From a checkpoint of a small transformer trained on Wikipedia: MLP 2048 GELU, LayerNorm before each block.
MLP neurons of a small language model. Each row is named by its layer, matrix (down: output weights) and neuron, and shows model dimensions 186-313. Each number is 128 + 32 x the weight over its row's rms, rounded and kept within 0 to 255. Numbers have three digits each.
A block is one neuron, or neurons of one layer that tend to fire together. After each block is what it responds to, as a language model described it from the Wikipedia text at the highest values.

L2.down48:131169110159137130122092115147113156086109165157132140146173132124116097183126178079124128099124163140143172057159150183146132123108159135172156090079174173158123140165086160138067125131124115190166115182137119193214174098114085129145139117162108140116162113153135137116090106120086128159122163099087161130139116036078142152169148178173161123125137082118169133197111117151130120148128
L2.down311:138155133146110100091138127117123166148123137129130164118140144192031189138171191130062156145133120111133131069092141127137098116137079183114091108103117170129134118208148137053147110143159151156092088150133082140128110158097178063074105116194091127151155112125206099065137087111102152138092105125163161101100154138088160156127106122103137137151141144200197127142150155158176177087148
L2.down517:111115163113101092159143065157120102070128123152136128137051165146133150114125127144131205110076072169104090117119193143102127170091102158162148150100129097096148144124151085135102151129200125086118150136120121103128169126105135145112138113106131135093123134089127173145127136160024173059061169117135076204103176137175124117092139164133171076113045112137131153082147156135144129164121
L2.down880:064102090131120090092149093051076134112172124085104143133113107108108159129081125130126085082157169070160112090085126168089114124118199040150138104105113138121144129110109151087121108109123129101148113153117145112101111167172114095132120164135144110139180132218076114205109152183167120138173180136108018153144065094116097136128133047181104157142098106142149085169172105078122082089171
L2.down921:112079144191090115141119118143138147095121074060096145128113150133058107103147158088151122121160113163116139160070116146148100173061114129127174117158152178128127126140062174138180037141171134107070127129127061171087122093131142102113123130171108060050127092155157140085105094070190170199163131124134136113106161168096152157186087101107122107140149091114142134089156152096086163155148
L2.down1194:102117139168098153133104123086138096141128068129085143117167121143047095183096155107162131142160100115132059115121150158119045142119089167176077137067142124140154115113094106156097020122168125168141169138151112163128096077143129176186156091131121114183148151149128146095088136094069107125133153158173153177078150131072150130114142139170117143137183146102118133087141143092089139140106
L2.down1226:192130113076101161120132135111063101140183174101098120155135157159102094107151133155167161127062088096125126161146131151141216179091126149086135171091095119142089116177111155091166151135129123081185048072134117134176032134169096109105145106158147114121082120110155116167143095160102117192144146099138160130151121103118123153055154159119084058083134132146109094132151133161138073118157
L2.down1612:118117101115084142132104129091130170145149159103174101197115069110120159146102114071069129101135043186078123137122114128147120134175168120075145117134101104156138152121180089112049131159128144104087102150117127126126109101124118123151081116139139139119170147113083135165125169142121123141149100134200050143133141139141136165142145145009068140131129139117108089098159138083127112119106
Responds to: Last piece of a multi-token word, often a name or compound, such as -man in nobleman/Blackman, -ar in velar/sonar, -el in colonel.

L4.down1435:125040158110085187142080154154123113155107199149093118148102123174146151114155158177173180116100162142122102134113193119151134132127052155109079143093076116136110171117147105115081123140118148160130119112143136128067087159098158142155152083127184193098127123147133118126135140126215167123111126125132105099104116186113154098113160159145131120080112160161166098068213108147123123169143
L4.down2047:126129133133121113186159137132152095121121171103165136092111122093094121126170129107158109179092089158135177116131145157091141252185125147132119149094131123091063074101113138164097166085154086156105109115184116138133124136131163165169143065157147132138068167058120123170035112083095093114031122128148134130151114100110141153181131144096069138090113163194064057129119153082149164108150
Responds to: Final piece of a multi-token word, mostly academic field names in scholar biographies (psych-ology, Mathemat-ics, Chem-istry), plus verb endings like implement-ed, transition-ing.

L6.down697:147090164111147125134095138177093202130133146115120102125158095188116138102126089090119165149086143125128091129215097138127102124138192205124149119140121160176079131132053188081183163162189169125158094148197077198124134162083131073136143114151130121139106150118140129108129214118153142142110159117136185152135112112095123116133127136113124102119103119134132133054094161156172125057104
L6.down958:100166157151108112115106065139167149154109090179130151155139101162102113091134113092139068143097106095154108191183087122076106109142176113112116097168100109158169095171165098092091100124192102131101141142113138143141062126126105117115119169146076171100137065138124142180091074177137125099145175108106124144134084100127121173128112111113104141076124045187089067150071120120124083112108
L6.down1234:115130095113125170122157124137117160196128157144109161084144132103109140098151073124121125126121050160125152185109145140115124121147108123125222124174106146206103096153173125076094089142120150151165163138146084133146123156067119132111131121117104106107137115167116187152092122106145099147087089130105123143133165121151129178155082104112081119160130089127102054122104038102081137101130
L6.down1782:151164132067156132089127146114126118166120118135113122130101111154155124092118139098027119093035037095102114131103155084148113155088163084166121159139137124124094121148156137115165146081154121108196146100125138130136137136080097131147107121105111143110071116084090138161097067147172151157077142109087133099108190175163024163121104143127140157106136168086137072128122117114097179135030
Responds to: Final token of nouns naming a person's role, such as occupations, military ranks or kinship, like footman, captain, mother, linguist.

L6.down402:148134104131200057132117231078139118166047107089181113129141145132106114159126117140126144125141109113092182103197141163090076134070105136147106121121162105071134089112122123107118178127138122130096087187174179054129144119117119126155111138144147126126084092158105145128130114100139131152083132147131101110127211130170034136131128108151122139138138130096086118170156153164162125120097
L6.down480:121147156115158151110126082199115094119174160183138138121122088145111143144179147145109154144130092142108098175128133115090080118171171147144136137144127131161168108215081201115134053067086140135172143159200095156125114141067090096088161171137119146107113083116178115105136162096150121109138122161105187127103080155121150119109143105141133133156082128168075101100065056139114108086183
L6.down647:097111123106113123129167106140089161148140118137142144159142129149119154103140098082158111148080115085153078123111114159142187113087144129149194151136155091124108119047111100121163136145124106121122123098183117113144050154170109124142144085159084097118163119152134134130113111121196081158130168140150154083060166101086091107164129107079153132150091069191029106085124186127108110081194
L6.down1678:115107038148187110112144135061137122143087129053132114065117163090100105150151089117129145106221158148208123150145146138066132098095122142078178130141190180098122091107121158114150137136133098117134172097195125174129164142144127125142102122140087151122123121128122171147128145119157164141088146128114197098103121163133118133140121117148121144088145131141092107181127193141158102159126
Responds to: Final token of a noun or noun phrase, often a suffix piece completing a split word, before punctuation or a preposition, e.g. propell-ers, Public Security, Film Festival.

L4.down661:096132095059150111116058123095124116123107131156128123170136168194169121202111098168107135081133163168103152140164147095116159110069059192124096114130099184145108172120148148118081104103151111187144108088110132072079123131110159150091113108182182164062160156104109128154139135144127121069155133121170150050146082175103131096086121132131111112154119148064162118164181125146164115149137
L4.down872:130079192149172112152155087114107156185138142118163138087152106157129144147103139103137109113186142108106126118158138110110102161173126165132161106099172111125107106170172196157148120189108111154112143187152126215095146128166148090147157129105131094129094099115155100120045102094164111202115122159119162177105095056158152147180144136155145096122132116135152072090117146165118152122104
Responds to: Last subword piece that finishes a word split across tokens, usually a noun or place name before a comma or period, e.g. academ-y, Puerto Rico, crus-ade.

L6.down219:131111139148154138155111054135113159113138138179190162170077172126077128148113150127154144143132140152131204106111169130092118128103141113168127126175219184133155094164138125170145084115096111108134161104159123176085048124092108105134145188197094239129187114113127123134166111108152117136086182186092126116149142130136136165102080107142143146163104135142118157115096117127117161140138
L6.down1137:126160126078106137100149114144121135158115112118064118089165129104100110123109167129171134089066096129122114105157147104137086089057137115125170113165156138123099079032171182140192152138154088082134108103143154149112135137134156134175149143105119145134117113131195123156096183113142136173073168145145083136174118117135027168148151174146119175160171099122090120161179172110101123129092
L6.down1898:100140136172124118153152052143137122127154130174120133091113114128122133087155160091134093180113128092148121142114148090106108132138063101175117138148120078125142132101126127166168142152105122081105115137128100160182126138125130102139130151130120122150134146180122146164037107093119127192123142176075106094106140110097164148074151093108158116117109122184165120109093129104106160107104
L6.down2047:118146105113107120146126115137120201126160107124164107152103163146121145073098130127178134135143069117168106150145163146149133140138151149133170032158089153170111156168144112101097074132092118123165164141159177142130049144068099128090085129122023135096148104152108198125176083118133078172100170129126139149106099126123103113142072103120093136136110111124081103074167084216111030109115
Responds to: Last subword piece that completes a split word, often an adjective suffix or a name ending, as in trib-al, humor-ous, Schum-ann, Madon-na.

L2.down559:141068138080176154145126145093119094142174096122115140156138117082147124104104117150113100108171125154120155109133096134171150127087129164143134109110169168151114154110104158123149123122159141165132130137138146091129160076165084169134091124183179085133095124106095209169106101125125200109047079132102221081117106175118104118142152068194089132123158161147127056072150125132168114143129
L2.down797:151156098074135089099082152129063115110120153155118144106163141103072102121185163127139087110210088132127112123079145129043132092099106080112156142149143134142096151100172161085182150117124118046175125135157126067140186166102102186098121138089142161126131080137074067126147125130094103140078112160111156116157096156152159140111091134119103118083119112143121092114119117158135163189137
L2.down813:143123101099090142169097131084099115107156077140050087101111178124088175165183157117142167181065114127190114149132163142162135155051166145130113134123173129083123136176065130056154169147090097099134146090126134066097131178088153141114130170124106064152137135121058127169168163118171141251101059121117185154106111129130060121093137131171134157097132170113126180118170106126150035143184
L2.down1092:110110168175148126148107131080129120114139115090141108104153102107097108176129155137151172146151135107148121153101181175111095124148119121223095123094130160132056086150192159047111084115147108130150171184092093131111113162107125093155107184180144097089155172132151117082105139139101116143143137145129171184089127179049143107176139161161136100096125103108130079094144091139109112101097
L2.down1234:166157118134145085124156165107099174070127207120174064151071143084118131151060110122125144112128191155122117138150082130124089115140108118054123110127132174133167141081146123107130175158112059127097108142132110187154113154145151107145087147164132180144093150111111176112146121143196145109113134112149095104121130117107146136090168182144108164105134152107163147096162131138141097130085
L2.down1257:092142139096137120147143135069175059119152140086166122129125129132066152157143094085135095113101163108180126155169115118102162133146112155153130146110097122134091117102134048130128147131152092163093140105093151030091147126131137145107083137155171131142149145153102111120164091164102163102142129098145065103164147075128104112195134109147124143159134104112138158116154137138151143135133
L2.down1441:141110111185167175096113134106133111080137097070092144172115144101127126139100123170154107165102094203112125143136073117144108114079133109110089132160135132131127169157168114149135151126139148100125149146129142141128156145197111172164129088075113178148129173126158134158080097187142110092095190121093119119113174174143165094117113142130103114127145095178130159141146117140162111111196
L2.down1940:124133122171186124143142140135146114100139154054179105118110184151176177135129171128116071140133175184097133197117083163129094039140123206134093103103085159185140111113118151116130060152129175106120132142204057172153102102077131133111172175153125146089120133143122121099123115095142099164069101104148168086085124076106139164182080084115128172176105125075111094053158127142092123139056
Responds to: Final subword pieces that finish a word split into several tokens, such as -al in metacarpophalangeal and bidirectional, or -is in Axis and syphilis.

L2.down214:113126127103128079177102162119112189091113105108110134172103156142138132131144085096159116112153149119143137113134169072103131119116137168102105114139133130153105123135110165095145088149124083166092148098180015138160158127108109107155116139129113136126049090119107156108067118094112140093117064182118107156153079127149055107057087078121159127133163160229138078139165155170099132056086
L2.down401:144119121120147120074106138170183129087185189155170134163096158092113142111107126147151082135144138091108141072123150104100098195147110095174139105102099096085120159100139101110189140124153117125138091129102139160123097168176180158129154124138054143139086126095144101103086121124120156192119091163183121136145125174172114125121153069152142127111077136097172096150134174155114146125119
L2.down654:160108142116097121165127173113133169148108090055153167158138150129163132145144138118169129155080133122162142149142102122139176121165155168149099116099113080138114122127059190113153181135154104177146100153175185162201126086100153117157172179122144079138073105142136099117121089140109125166137141163113065159169095117120117125118123095167120125072121131194134125190100138166132112133145
L2.down696:166078187130126093060155165161143144174127121088114176054088152147130169108131112115102150125154183147148107098127119134152158107119061067184172101110123126140123127198146146126117082193107131064126166124189087138126167088135105169190128078135150120127114142143139156102108110073136105148086110115077122152127108146112197162147068106176190140115128100162138148147145088145149063142153
L2.down838:114095129059082109112091185095125137136155125150139094093094170119146130116087078174112140114197217071156141146101173062114121128155149131175139120176191114125108098065122147122131111161073151144104121158138139157044127138105114087113162135146146205130115084135133137141079142104135188111089118170084141126149104116143088116139117091135156086032176166113148132180165189145125129143140
L2.down1301:134123115193109104105078173120118091099159118115127186114141082122124101159114153154084131112162149130101091158175160131173046133140133130102135160125089214072169087128124085091120123143101153170122165120144097135152193065062119119096128099143139155114118104076187154127147154119166112116162074154143127125113118115137118126147092127142197109122153139095151108070137174177115095146137
L2.down1445:139120168104072081091180149160142074119133099115167125151104122130092133127152133098088114132211138117156159126134158054047093217164131150132168142194164099126122120164166177188143104100145143101122131125146053109115150095066075078122185138111150181164093087085130162159129166100134157118108100126087107120190082155123127091124123109110158129121137149219151048119146128165133121097070
L2.down1996:124110158169129127090087119111120104140138131100092114175104128119148093136137075155048178090133182127187095137103157090055140140077140170111065153100216132119125118177106170108189063088079113138131171195152152135131134127031112112125106118073125150124093131146135130109086129085060156119140112116133052110165141129150154107137101203139168056120104157150132145170171162162148104118116
Responds to: Head nouns or final word pieces that complete a multiword noun phrase or proper name, e.g. "Europe management", "Vegas performance", "Communication Technology", "Ekaterinburg".

L4.down95:158126140143166089102075123084123137083142177185077161044078139130112134117121182144127066147110164123135164139107146069129109155139180110048144169112091127115148112097072184178115114138074109142133130143162153225132073143100096149132133148174152082139082117087153156136119157137058115111142123199118118161162139160115150143189196147099151123082132162160140106123148141098212088080125
L4.down357:122139123100146120129152112143127107115148162151117175093104124149110147052110139181153117085170164099177099109192173128121162149056068113138139137204142141121109115074181096204178147110126123121083105093097136162119117102099121023116149100169127169097125175118081154166078114123110146124093127124128128120109073156135150142114146069122137107113186101074152105108139139165149137161138
Responds to: Final word pieces completing multi-token proper names, e.g. Eman-uel, Oriel-ton, Liechten-stein, plus last words of place or institution names (Pakistan, Council) and closing == of section headings.